Weights of a small transformer language model.
Size: width 384, MLP 1024 SwiGLU.
Architecture: RMSNorm before each block, rotary positions, no biases in attention or MLP, untied embeddings, normalized queries and keys.
Training: a variant of Muon for these matrices, 528M tokens, 8050 steps.
MLP neurons of a small language model. Each row is named by its layer, matrix (gate and up: input weights; down: output weights) and neuron, and shows model dimensions 0-95. Each number is 200 + 20 x the weight over its row's rms, rounded and kept within 0 to 999. A neuron's up and down rows have the sign that makes its largest values positive.
After each neuron's rows, "fires in" lists the words (lower case) most often at its 100 highest values on Wikipedia text that the model never trained on; "fires before" lists the tokens most often just after its 100 highest values on Wikipedia text that the model never trained on.

L8.gate715,171,232,196,177,189,183,211,209,242,200,233,196,197,244,198,152,196,178,192,220,181,201,218,206,204,186,185,155,225,233,212,196,187,198,173,205,196,196,202,222,211,231,209,202,200,176,197,221,199,183,199,190,224,231,156,272,209,191,212,254,207,173,213,179,215,202,232,200,192,223,230,225,182,187,205,209,185,214,173,192,216,214,227,201,219,220,202,217,192,188,164,194,204,202,184,236
L8.up715,181,180,221,205,218,195,165,194,168,199,224,213,228,251,228,203,213,197,195,187,202,215,183,223,204,260,203,214,196,188,205,250,218,178,196,233,217,204,203,196,153,175,256,211,203,220,199,188,194,167,197,210,200,209,175,219,175,212,202,202,180,221,188,192,208,193,184,205,217,201,212,208,208,204,252,203,163,181,184,249,219,246,207,191,243,203,204,157,177,205,232,214,177,215,228,199
L8.down715,187,187,185,225,197,241,220,201,169,181,204,214,200,181,208,240,193,191,180,216,223,196,175,201,199,193,201,204,195,204,160,224,197,161,197,237,216,204,178,188,192,176,196,224,232,237,195,216,170,205,189,236,189,216,218,227,205,226,221,222,222,235,200,187,177,204,183,199,219,177,215,174,172,203,194,192,232,208,239,225,255,224,223,210,183,213,234,177,192,210,210,199,233,185,210,215
fires in: "united", "of", "first"
fires before: "States ", "States", "Nations ", "Kingdom "

L5.gate884,223,205,193,181,201,210,218,157,210,211,195,178,206,210,182,180,205,210,185,177,197,213,209,176,191,186,188,221,194,205,171,220,224,215,176,232,226,213,209,176,193,170,188,211,203,182,183,164,203,182,192,180,186,203,207,188,212,203,202,229,223,200,173,177,190,193,220,207,228,189,178,234,188,200,203,204,218,200,158,191,174,195,165,212,196,222,202,211,199,208,165,225,208,203,187,235
L5.up884,198,199,192,205,209,220,219,201,233,190,199,183,190,232,225,197,234,232,171,185,223,213,186,198,178,193,161,188,189,203,218,198,193,225,209,207,219,185,211,186,211,173,197,196,194,175,221,164,194,189,182,202,209,187,206,184,207,189,173,223,225,183,183,208,191,201,168,198,204,174,200,215,172,216,210,216,171,177,201,197,201,197,169,200,219,224,172,185,216,187,177,187,230,197,185,223
L5.down884,182,209,179,186,183,241,218,194,234,181,188,185,226,227,191,165,220,192,211,226,207,251,209,192,202,200,177,177,207,185,189,196,254,228,165,193,199,187,199,192,212,196,201,165,209,183,183,186,167,171,200,210,203,194,238,190,219,208,209,208,176,179,193,191,192,187,208,223,166,192,206,222,148,199,229,177,205,186,224,200,196,176,188,196,179,186,186,218,189,219,187,221,189,211,197,208
fires in: "based", "born", "center", "focused", "home"
fires before: "on ", "in ", "an "

L5.gate242,167,200,195,210,185,179,208,200,210,197,199,197,211,186,193,219,178,189,195,213,191,179,183,205,241,202,218,190,161,173,227,207,206,203,150,203,178,192,217,232,191,192,193,195,205,198,185,178,193,168,219,164,196,168,197,208,216,205,176,203,200,186,185,233,178,157,183,205,188,177,174,215,186,187,206,217,206,205,219,202,177,175,149,221,205,202,191,201,183,206,181,221,203,188,184,187
L5.up242,199,191,231,204,197,180,205,220,195,208,234,171,210,187,220,187,155,206,198,185,187,179,173,210,231,206,187,235,203,208,235,200,169,209,200,204,173,186,227,228,184,154,223,218,216,213,201,178,170,189,210,217,223,218,171,202,203,220,192,178,212,173,186,206,196,200,191,223,173,195,205,169,231,189,225,211,218,218,188,208,156,179,225,172,181,217,208,213,197,206,212,204,188,184,209,198
L5.down242,217,160,211,175,158,234,157,191,208,186,197,212,180,202,184,213,223,194,208,182,176,188,179,217,166,197,207,199,215,185,202,166,169,192,174,178,181,205,212,212,216,161,185,223,235,223,190,158,192,183,226,213,202,168,177,179,210,179,204,195,210,201,208,178,208,171,184,161,203,212,188,229,219,225,196,166,191,197,188,179,184,211,216,184,215,189,212,203,212,229,179,200,199,224,220,179
fires in: "0", "field"
fires before: "| ", "|"

L7.gate132,175,179,185,204,169,199,198,233,188,126,184,202,208,191,200,231,207,191,209,199,222,201,188,223,218,207,186,208,171,223,192,208,203,229,205,210,227,196,208,206,221,197,209,168,173,187,210,206,206,183,182,207,229,194,187,194,234,166,162,222,203,220,219,213,172,198,197,211,199,209,201,201,209,217,218,218,208,215,173,194,208,208,193,213,201,162,218,205,176,202,194,195,207,211,182,229
L7.up132,194,181,200,192,188,221,226,201,215,246,200,161,211,194,186,165,156,204,217,212,229,227,221,150,163,177,173,185,233,204,204,186,230,200,214,231,223,204,200,218,178,209,214,215,201,177,199,246,196,212,183,215,183,206,226,213,202,210,179,198,195,180,191,213,165,226,204,225,185,191,204,196,176,206,177,221,214,176,152,233,204,233,188,190,216,223,216,206,185,196,232,206,179,196,204,208
L7.down132,227,188,189,205,197,217,190,209,206,197,213,150,216,192,205,188,234,195,198,210,203,227,211,199,187,199,218,197,201,204,215,178,211,196,229,208,193,208,239,239,221,176,221,192,183,190,217,174,192,214,190,189,181,198,186,252,208,210,177,212,175,230,215,194,194,213,210,216,224,220,195,187,207,210,236,189,239,215,171,199,192,199,199,215,195,218,202,221,175,183,236,201,206,181,188,196
fires in: "is", "born", "released", "was", "to"
fires before: "a ", "on ", "in ", "an ", "to "

L5.gate188,208,219,208,208,195,192,192,215,184,210,166,228,238,222,196,192,219,185,242,173,197,215,144,190,200,187,171,238,188,194,213,223,176,213,200,218,184,197,208,232,165,198,205,221,238,217,194,216,188,171,206,228,182,150,199,214,233,205,225,203,219,219,216,215,181,229,167,220,157,214,198,202,224,200,166,170,204,170,220,236,224,202,197,189,203,195,211,205,196,237,209,203,137,192,218,198
L5.up188,222,223,187,211,166,194,207,222,170,178,193,225,200,199,173,208,179,228,186,185,192,207,208,227,208,181,158,194,183,202,197,174,201,171,234,210,215,208,226,224,215,200,192,190,198,237,236,218,160,219,175,163,217,226,199,233,194,195,209,184,170,224,195,219,199,181,209,211,179,212,224,195,215,187,212,222,220,195,205,192,184,201,197,173,184,222,204,209,210,223,170,218,209,209,179,216
L5.down188,215,212,201,210,150,218,211,235,194,194,184,204,216,232,193,211,161,228,182,191,182,198,194,242,186,197,186,236,192,196,236,189,163,204,234,169,194,159,201,224,198,231,206,211,218,240,204,197,194,204,173,182,201,206,204,229,229,195,190,218,197,191,201,208,178,162,214,210,199,198,199,207,229,201,217,226,219,178,240,224,166,226,223,191,196,178,232,241,191,212,182,191,178,223,213,236
fires in: "stadium", "candidate", "title", "pts", "team", "player"
fires before: "| ", "|", ", "

L7.gate941,213,161,187,200,225,189,197,233,208,196,209,227,232,184,195,181,211,189,200,199,224,204,214,210,180,194,232,237,195,188,183,215,207,225,212,226,181,211,216,215,217,163,210,195,221,189,214,259,209,220,225,219,206,197,196,201,234,208,208,215,189,200,167,221,205,165,201,160,165,174,192,212,195,248,208,212,209,179,191,209,234,207,238,185,179,223,217,188,220,182,202,186,220,149,196,228
L7.up941,194,177,190,201,191,193,210,187,180,190,159,170,202,192,209,207,176,214,144,192,189,206,188,187,162,202,193,184,202,201,201,201,167,175,222,208,201,201,186,212,177,225,199,210,200,200,179,180,210,213,247,230,190,187,237,199,182,165,208,205,235,207,202,200,199,215,222,194,211,196,203,201,185,223,225,183,230,224,194,212,195,228,178,205,229,207,195,187,225,227,235,172,208,223,200,221
L7.down941,182,170,194,179,188,194,194,189,177,206,195,218,228,217,213,204,184,188,182,209,242,170,222,198,169,215,204,206,190,203,193,193,220,164,170,194,204,217,202,178,145,189,220,176,180,182,229,236,233,193,217,200,206,209,173,203,207,160,181,220,211,219,237,176,204,165,172,170,196,192,197,203,209,202,229,216,206,212,178,166,221,206,186,228,196,215,218,187,205,224,219,214,189,186,182,194
fires in: "it", "school", "there"
fires before: "was ", "is ", "in ", "has ", "are "

L13.gate306,155,183,176,194,210,183,192,225,211,188,192,168,207,180,201,217,189,200,203,221,174,211,190,220,196,182,191,189,203,164,193,177,197,210,197,204,193,223,180,224,194,164,197,191,200,226,216,179,194,186,212,165,238,175,204,207,192,209,182,191,208,215,204,156,177,230,218,153,203,204,207,188,189,158,189,197,209,211,208,209,215,204,187,181,253,201,212,228,251,209,217,219,197,205,178,208
L13.up306,183,195,156,199,168,218,221,232,208,201,215,186,203,183,203,185,200,191,219,204,201,188,176,202,217,242,206,203,196,185,170,193,207,246,199,209,214,165,210,210,178,185,179,176,205,198,167,173,201,202,201,173,217,194,190,210,165,229,196,156,228,208,206,182,207,214,238,181,215,205,192,226,200,193,162,217,198,194,207,213,172,223,185,177,185,193,171,249,186,210,186,199,209,205,208,201
L13.down306,199,214,213,204,154,223,182,185,205,187,189,197,173,192,204,200,186,222,232,218,194,192,214,196,189,191,206,181,204,217,193,199,199,184,199,243,202,183,199,190,203,187,189,204,188,240,207,229,185,187,211,219,213,176,210,188,178,165,222,196,225,196,215,174,211,199,209,220,221,197,199,171,192,188,204,199,187,199,212,195,215,179,214,198,179,126,203,194,192,168,212,198,233,212,216,224
fires in: "men", "women", "i", "don", "it"
fires before: "'"

L4.gate213,202,220,226,185,185,170,180,224,175,165,205,192,185,205,193,178,234,226,212,195,206,182,216,228,201,204,205,180,190,206,173,213,229,145,196,203,209,206,200,207,226,196,205,200,169,167,179,213,216,192,202,169,196,210,206,238,169,219,215,186,171,201,235,201,190,205,176,192,186,209,205,217,171,200,183,224,162,182,225,190,199,229,226,173,207,193,194,214,207,169,178,228,206,204,215,230
L4.up213,187,198,178,202,180,215,162,201,204,201,196,198,211,179,222,207,263,209,249,196,225,218,189,214,200,175,176,246,236,219,195,233,201,179,224,199,192,204,179,230,197,202,193,234,176,205,231,232,180,199,203,145,204,183,207,227,167,199,192,218,170,213,195,175,215,210,161,225,219,197,190,213,179,199,176,228,178,197,227,213,203,208,226,189,186,218,208,190,203,192,194,208,214,213,185,195
L4.down213,185,215,215,212,179,193,197,220,187,179,183,182,203,167,205,212,210,200,204,219,201,206,214,212,168,188,208,161,199,192,139,204,220,178,222,184,232,205,171,182,177,186,213,198,175,203,217,242,217,203,215,190,180,182,167,236,187,216,204,192,206,208,208,203,206,164,206,174,193,174,208,213,189,188,208,205,190,185,221,202,248,243,206,190,195,168,190,213,206,210,194,229,202,201,196,223
fires in: "united", "south", "north"
fires before: "States ", "States", "Nations ", "Kingdom ", "African "

L4.gate45,169,211,203,231,184,224,197,214,209,218,203,183,203,199,188,169,206,202,182,214,175,172,205,195,214,203,151,183,177,197,212,198,207,190,177,203,221,197,231,226,198,191,205,212,243,198,196,180,238,210,201,222,185,180,204,208,231,214,222,183,198,218,216,208,233,189,224,186,212,185,219,224,178,174,194,194,187,193,179,184,213,212,188,205,226,170,196,202,156,202,173,201,162,196,182,215
L4.up45,196,218,183,195,212,247,222,209,208,200,179,198,218,209,190,210,184,179,211,209,195,247,217,200,222,215,174,171,199,169,235,174,143,194,201,217,184,207,182,184,182,198,209,218,205,173,242,173,189,217,166,156,181,175,168,225,164,204,208,198,185,207,194,227,197,192,171,181,213,192,197,215,183,196,204,177,157,204,185,198,224,231,194,170,186,191,224,194,180,205,200,176,188,182,161,202
L4.down45,203,221,190,191,188,231,175,201,209,199,169,214,222,213,192,158,221,215,212,222,229,202,195,170,203,215,197,191,160,185,208,212,245,204,196,196,201,193,220,164,203,208,202,215,183,173,226,187,166,199,167,220,233,189,201,158,184,200,238,196,176,241,209,168,237,186,204,219,213,198,227,238,196,200,208,180,205,192,194,207,217,215,217,185,204,208,210,237,177,190,172,193,160,182,202,195
fires in: "4", "45", "42", "44", "43", "41"
fires before: "| ", "–", ".", "|", ",", "; "

L5.gate827,210,163,208,227,194,210,177,220,231,192,220,186,201,189,183,196,187,197,186,194,206,162,187,232,214,237,191,200,214,196,199,166,221,215,210,207,209,227,188,213,194,159,221,205,209,185,195,176,240,207,192,183,211,164,197,206,231,202,157,217,196,191,198,235,191,222,232,178,207,194,198,200,228,215,197,228,156,196,190,206,192,221,190,195,195,184,203,244,179,238,236,220,181,193,203,222
L5.up827,188,188,176,221,165,226,200,187,192,196,231,206,197,221,209,212,212,175,215,225,194,198,246,157,230,209,212,196,216,198,178,221,184,216,207,173,217,200,190,230,185,144,193,164,196,205,225,192,208,158,165,218,194,183,205,198,170,182,152,205,198,192,204,162,191,225,217,195,201,194,176,242,200,236,171,196,203,193,229,175,215,205,204,188,192,194,199,201,185,203,194,201,236,205,187,210
L5.down827,202,218,184,175,177,178,210,173,184,188,191,186,216,218,210,184,218,220,197,183,212,202,198,180,201,216,229,230,166,171,200,189,186,194,211,176,248,174,183,225,203,181,211,217,201,159,201,202,181,185,203,215,182,168,187,184,207,221,230,218,221,213,232,207,239,150,221,196,188,228,181,208,185,203,184,185,224,203,207,170,207,188,166,187,169,195,187,200,203,223,226,224,228,180,199,192
fires in: "2", "1", "0", "7", "8", "6"
fires before: ") ", "% ", ".", "×", ", "